config = dict(
    num_hidden_layers=11,
    num_attention_heads=8,
    hidden_act='geglu',
    rope_fraction=1.0,
    attn_scale=0.125,
    tie_word_embeddings=True,
    init_std_o=0.00546,
    optimizer='adamw',
    learning_rate=0.000996,
    max_grad_norm=0.5,
    warmup_steps=452,
    final_lr_fraction=0.0,
    batch_tokens=262144,
    doc_mask=False,
    dataset='wikipedia_en',
)
MLP neurons of a small language model. Each row is named by its layer, matrix (down: output weights) and neuron, and shows model dimensions 373-500. Each number is 128 + 24 x the weight over its row's rms, rounded and kept within 0 to 255. Numbers have three digits each. A neuron's up and down rows have the sign that makes its largest values positive.
A block is one neuron, or neurons of one layer that tend to fire together. After each block is what it responds to, as a language model described it from the Wikipedia text at the highest values.

L4.down313:106187156117104074120145128125135156147132133159145109140144110136125130175122115111161118167155120142154146167118109119163145123130113147088128176137144099137159094157137152139106086157152147143133113150118140076145147103152138161155140146158119113113160122135140114134083124111179109131108144139171194114117139140164142126157081139101106162097101171142139131115125086098135141164130
L4.down1213:179117082099134114143163154161136135145157114196139132100121144152132143145115151126126139115136109128112112118110124141141104151150097155123123162166158128092076122158108141112078118090122148118166119106126129107099122177149089106154110146117171117071089146133156125141155094100136116164158187101116160115106183073122099152155135161140089134147117124121110145083126149126134096136149
L4.down1771:127150117116127129090130139143126080139124135097158117148137115131078170132115135140107127141143085169118149134155130120108141189156114120097122096160113166155127117108149108098093168099173125126141111115136099120086130144177111160117187146123153166149091120171141176087112100126165110121119172113128102112103129090118108143131165151118092070118115091149152125075106151097132128131087
L4.down2013:129143168137110128114136180101105115132133117162131156113139119109136138138156133105167138071143133137145154150125087120117130166141122117139136114186142117125119084119155073089105151117153145138138114127161103142133112096112101163142157073121082129077138118125147135121120094122147178143131114133114153097139136150125137177146154101124085129146149090165170132122076134092125149126166
Responds to: Level comparison adjectives. Adjectives for level or degree, such as higher, lower, low, light, often after a or from; weaker hits on prefixes like pre and score ranges in tables.

L3.down979:104126089185141180104117142108126118135082139110167146101167165136128131158170128124129112113121124146149153129117151059159106174116128133100108167077153120109105126114143107096148121147114146129142161126108095139096138129159123145040143119126142146136194147108158125169119120111121188116129134163129092102192123132109159100130122117136099132112120152117154152097152116111157158126161
L3.down1838:109134156141172187109106128151121131127112081120153105178103155154136131115160126150113110106157165070133119149133178143114092148179111178131147136124132187090100124136138095083174118143114135081132150123106139116093085125153129139108127141119130147125151123075101163143181137111131143132127096164120134160134151103128133140150114116146129102119129109124137105126121123128091124128160
Responds to: Evaluative adjectives after articles. Descriptive or evaluative adjectives right after a or an, or after a calling verb, such as beautiful, wealthy, skilled, unique.

L5.down403:133137138120151078147161120086150162116105085162105101134172144118107149142152082151124081135130144140128122124126105110114119152156103118119170129103132158128080120107137142152129123176168157110164117113119098088124118163137106117112118122150122181158170120133160124175148125127134133131177119139109088075148159113139129126139105100118177153089179173125108144107099123154098098126172
L5.down618:130186150102121129103119202113132184121140084163137122161106081157145147148129138131145096152111120145128137151127083128130144145119122183121168111110118110142122136109144167120164145131116132120150168176144140101133081114143110146148121095173142151168163104074127109126150164183147102146153153146093128105125085106137119145157125119116141111115099104148082119131149127153150121118135
L5.down764:127137116146157170100134203084153144135094129143118107114172170119106118113117090124109149111165094128120148105089145121117152130102095141136148138098151122116141107131114160147133155111132154145134123115140152127076082140101102150156097114148148115131121107120078035145152167109113125087123147085131091153122172141111105131127144134090051116159115133125151106125110127176116080126143
L5.down894:101149111130112127107118096141136093143119078157121136141147101140144128132137138106121124100118127146127142104178125085127108179126106136155136104159086170089122178119168135109167138100141108103094129119123132119103105140149107139173136115134117141129152170155131134159080105110129163119125108149119125132124107045123087124109136129127133148130150114155148145128132132087134148105182
L5.down987:113179144147105070183136136127116111144112086134095163153160146146118120138175108099133075158117134111143105134151129111144095205162098125119148149102093163167092114098119107099189129136126113111129151160127122137127098135155089134155127110109078138127131123091146152129137122114105138114159133158118124130116146084082126171099116126129133106106128100119125149094127131121133122141192
L5.down1302:119118111184148171121173133087079133100161104108104110129168124104140089184100128160147157095150138136132100096144140131126148107152101131156148147142095104172085150134118147120160113153112169158141126164132126124121136134156122116163144089097104133134110142135116160102152126135151147121138206123108154143121132137105100158186169150112190139134103108139177154141129138106132145087135
L5.down1338:120129132116084109097103134137131230120132119154156141130110187099127108113088127157088126118082161160105137145122146140127116162110114121113113135127090103144140132135119106151101096136115177143143138145120136107147153153104095086132158169128108134086131154109152066122130123094138123093129128148158136135147135104133129097120130169169069174144125101145156123100113133114117135152106
L5.down1555:129122143126128097146135118144132135120101102135110142144156128128147147158162151145137071120124118141112120138119123090133137147162112140113141117166135152119129105093189093106190116146110161133143160099139122085134153141117088144107135128078154161140139097150148108159113109125094165097115123163134147118130150114187092174155140175155135138107161112123108109134118186167160117129161
Responds to: Descriptive adjectives. Adjectives of size, degree or quality placed before a noun or hyphenated compound, as in high-speed, large sections, huge cauldrons, mixed reviews, mild.

L4.down733:095175132095148160152140093131186130144114140073088145139107121102130142128105110131131124123100150132150121074173150124138086120142099107178112095129083144136068175187154125137138129161139128077152184133129138152131127133125106152120135118123130123153097088130118125148119134108131130138073126073124096136118142162112148140163151122161145143145132143150168146120162098106131146104060
L4.down812:107155132126144141132103118145129131136127147142125165100093150161111133108157134085128124100130142167125086137126103122124144159138106141120127095145158126148135114118159150152140126136105122136127114130104124148134154147118091095131116108098142108102102070136104176154113088081163128148126143102158129209101155163114148171121126119123141133088140131167123124117137134131159109107099
L4.down1812:084119123166100145126059119104196137146123126126094139125147107107147106172179122074124090101099122118147150117072143110108125109139114092145099104110083171146118133142140169088091114148112118137139089135131127121120135126127110121116062153105116076123104112168115137092122128118095102126124117135124118143140070118154127069137150133144116134110099126129103104104123120114110143104149
L4.down1866:137184128109115038149157116129157108125113144101155164114122105102125129125108134127130091146119115103185121145176134149146135128164161090160109112147126145107094128120086136149136137127171128091172132144140095131135126103112101137154137130158135109150100147143141124152127155096125135118127127073154118093158110144049105152146127167141081157109129147124177116119157116140121073127102
Responds to: Clause-linking "as". Mostly the word "as", often after a comma, opening a clause or phrase such as as well as, as part of, as an observer; sometimes by, when, under.

L5.down228:119147144125122177103134130132136129143111079122131131129123117080170089158129144123142180117147101138137102126135086106115125124110142159119085124180138126113117113134134141104095124125118114130142138147131118127146154100136114108162108138139115153094133122119121134114108081123160148084127137123137164159140122115098142095129122114079098157121128118160129130109119131118121102124106
L5.down1025:139123093104172184124078196124135161128157137105154099114138116143202121164136113106136137129114118097121091108126114087176128161118117128133106109172077123138096115109156098154139127111116118124161124176131078141122117141129115144159127125130136130140134126110133123149149098142123181167108170143104119112103119147105142148150149151154156078114097139171138133130124131094105082113096
L5.down1095:131128151094149133086164164117117144140117112152156098125110151127150163099132159103147105118135097157134121156143158121112099085155094074104132133122120141096146119166101108132103131184108157124159112138122112141145103103160106137102139141165120136132111119133135131102127110146128155139162102121117130126107137127143109126123107097143162104108106143091147143136159079120142143096129
L5.down1165:139143094120168203105124159086129148111134116105132075130128126144172119101119097122156119109149103146158131164140132162182109106105084167119143145162131107126113099145153130164154115122130126094117134155126118136161160110146116086102121087103135147117150132143126156116148133132146113136143116137137123085121102140118178107139151098099098131125138123111158139101108084128093123132084
L5.down1169:126135079120127131135180127134106162109108129110154114132146120143162089104142126124107107127121112120147103157124100155122119057119089068158163133109102125122082187121145140138110139088087108112143108128123131114089117129150126112152112107133128118107123121146106151100156114104130136162137156068132138128105143173128130145132101094106147115120107133100159158083147115126125129120090
L5.down1396:104095157169140152118141167144126106125157118156141133167130165116148144120131108111118166090169150161137140163167099069171124107113133148147148112162143120122111169118144137139098102121155136093127123150147141194106109106132153135121097159130130148091122130141098149090101147093122132135142142142136116165144126164115100109135117102137090106122110113112106126102133102152144124136178
L5.down1651:093127124138147151113111117108173108140134084081105088178116140169144161114107107183132135123163105115125077139116131138121076136168147156139131136150120119050117113132149133116137140121139105101122124109166107120114069109146144096089134118136120136108150101145109157124086122172175128126134097114087121114154093134148150170121151131114120139130120116135142127100127122123107118118121
L5.down1806:158144117165121150073092133107186120166134094108138130112144124159154123106140138105109119166164093113116082158154161144111146121132098141125114143141125127127123138124125090145138118095091120114167153125126102151122111111130107142131121096093081174130115148191096121137085162141157099101133152128100192132113113201115171176126118130144145142113115128098153125132106110105191102134102
Responds to: Abstract action nouns. Abstract nouns naming an activity, process or quality, often after an article or adjective, such as training, corruption, encouragement, burden.

L5.down182:136120087149162148127129121151125141134124150112067079132088120128195100127129154185164154157120140117113099099160094157136113110153078168124137110116109091084148093090140137155154080111100131150137138142110150117139185135135124146123150133146152122081131107135130111116142132101136126139100143160095157144086162087112130128136109126117125139202143111127093138110123124093104081118060
L5.down748:132129133131128085118166117116112145137117118128117075164122117118099148114090070119140117106126142158143114128108130138125103123156136098173126145126097134139133163144149164070122148134142155050158168103130160082076134131108109141095139116128112080135148130133126142194139088167119117121142128133165123133113110135119073115099127136125177087128098128152187113115125141131132103147164
L5.down756:145129131131131065119144178132112088113136149093148143129113097088134137113161137133095154106153154102063122116126127098093120134123117183156105141128117145120090146167119122103091137131120090134104100113105140133123129166132162166116120122093125126115095117137149127108133145136137097128124078118076113142086141127134092141132144152091120155111122139140113113128115147152082173122154
L5.down768:176151130113124195124118147108098103112138090098141075098146097141142091119118099132113116153093133148175147107125095175116114146119092080094105136149117158093099109148119107126097129152164147100152129132132119152131145071115117145114170155137114142122126133128141148103097136101105125164120106149142132128115166086197137165124142152101099107075109099141139159093127139164153102134144
L5.down1012:143121104102072139126150107160132096145117133157118157117149150158159151128087131126143159113175107095138115113119136144131153090161187132158142120127123132124150130193158130113139117166103082126170137162098130095114096128108094098141132141115138118180116126150107144160098146124098169143121132147117110110162071144163103125086145147122137090132127126118094148135099134153144121163159
L5.down1203:099182107105137091125123108139113086125133117125132108113164094126146163140139123122135113121110155130138129164131162125132105159131098113140085107075109117146061155121150112123183130107107159050086145079133099167120136137141121191128107142106144101104171114128128120134099132107135103150132103152151126123107152133143108141082132121127104121101128104142152096122085127101106143103139
L5.down1400:146123108142120104087154146133081116114139116106120129112137126128165127070118177119119147136082116127085125133091128129147139141125163116141146164149086120118129124173160116181103131133146152148138126129133134111128148122145186143138120140117113099128097147118137128101121110135107152102123112081145138135154101186097129118178113156146117131132153124127124165139147108185166105129150
L5.down1854:108090086118107133146138166147173128127122075119138135134169128127119116140110093127124117106129121141146149117125125151153129144105078085114141164107162134123103142163158094143126097096158124126125147149138097112134136149124111091122164127100083168149105124127090108114135141121120125131163115110153150113138140121096146143131167122179140103151123165109160161116137117163092105095160
Responds to: Role markers and party labels. Mostly "as" introducing a role or category (wrestled as a face, prescribed as stabilizers, as well as), plus party names in election-result table cells (Republican, Democratic).

L4.down245:132135177143131147090187112160114111145118127101105096149160071164123158091145167132150142092106107158133116171121131119131126146109064112095070124134110142107097165135145118125168171100146148123147102151111132128112141115143147160132119164141141118131111135172128136131098155159173154167108162132092103122107153172137135103120134172091125131144116129109125073115119156114186150136148
L4.down290:102143140115131117127151094146116117152157103128169121124109114146149157144144125083119116118113145116153181107109156104107116107149126146125142153159139135109137119120120164118165105094096080162179120117116132126104113090100066100067126141106131129143152142133129152111140177124103103141162133159117089163121127107095131133141096132118116146119077070118124087128138109123104139101104
L4.down673:138161106144132159117120090191152120155080112110094104109137120130111148085161149142144076143154140135138083107154155133134148135102139109108150116137135150131095166165128110145136127121123104088163158134142126100165100133144119153154130130143136140101154114106158115131112084129117136097151143125139144155088106156121137124118134146138146114116110158124116113121144103201094139153124
L4.down1399:149185159108139137102149150131150132145126089129116154150113128135155155101163122113119157110097106134133122152103140122154136128119111089168134103158116113131104105105106117176119154087105153132135161115152121145140112130131140151144125106125158124117158134126112194149097137145135144138115177149114176132119153128122137111106123130092137133116126130147093071097113155105162107140159
Responds to: Abstract head nouns. Abstract nouns heading a phrase, often after "the" or in section headings and before "of", e.g. Criticism, importance, interest.

L3.down475:145160108134133135097162160161137095127077099110128155138099097103130155072140107090128117103148102153187099176093125146134129136163153144132131150142142136118099128132096101146116120096116098087107088152153145147131123139084159107143153139157114116135096109111127147167168172115108153144152120147116121169163116154065147061141113137122148099159124154116127141104149152160136089134117
L3.down1619:107158123137119141107109122141136102145157101070157127107091145169160125065134150147135129153109143117160096140112091136139123164172111091132148118154080133113124091147132106122145132087132107133147120140169104150128142140112158140121086099159132097130081136154140140187133119105115104183140134101132138107107097096126119120139118128151183138157074103108160109114114179107137172110147
Responds to: Abstract action nouns. Abstract nouns, often derived from verbs (-tion, -ment, -ance), placed after a determiner or adjective and usually followed by of, such as recognition, appearance, establishment.

L3.down24:121124080124121093119155141142116083117125129112114164114100151121136141082121106086133122159123125124142152147135141129125110136164104170121115132182135141091119100097137148148135081129154099155116123153071154102108124123087146113171121144097167101132112098081137122147100135105137126172090136144109163098124128099184133128118132143141121184081140188130130135122112122146141113163085
L3.down774:115142138098134127113129110141138114173112134136090131126063125120123136109119108076104143138109151131157130118164101115120136126182106130127133101141143140097088147142103179128179206104145141118111137119108078112119127128157125146101121140076169092148154116153150105121148138120155086090156158106140163144120094152122182163110149111149148131111124099160151121138133127144092141132122
Responds to: Clause-opening "as" and conjunctions. Mostly "as" starting a clause or phrase (as a result, as of, as well as), other subordinators like once, when, since, and table headers like Year.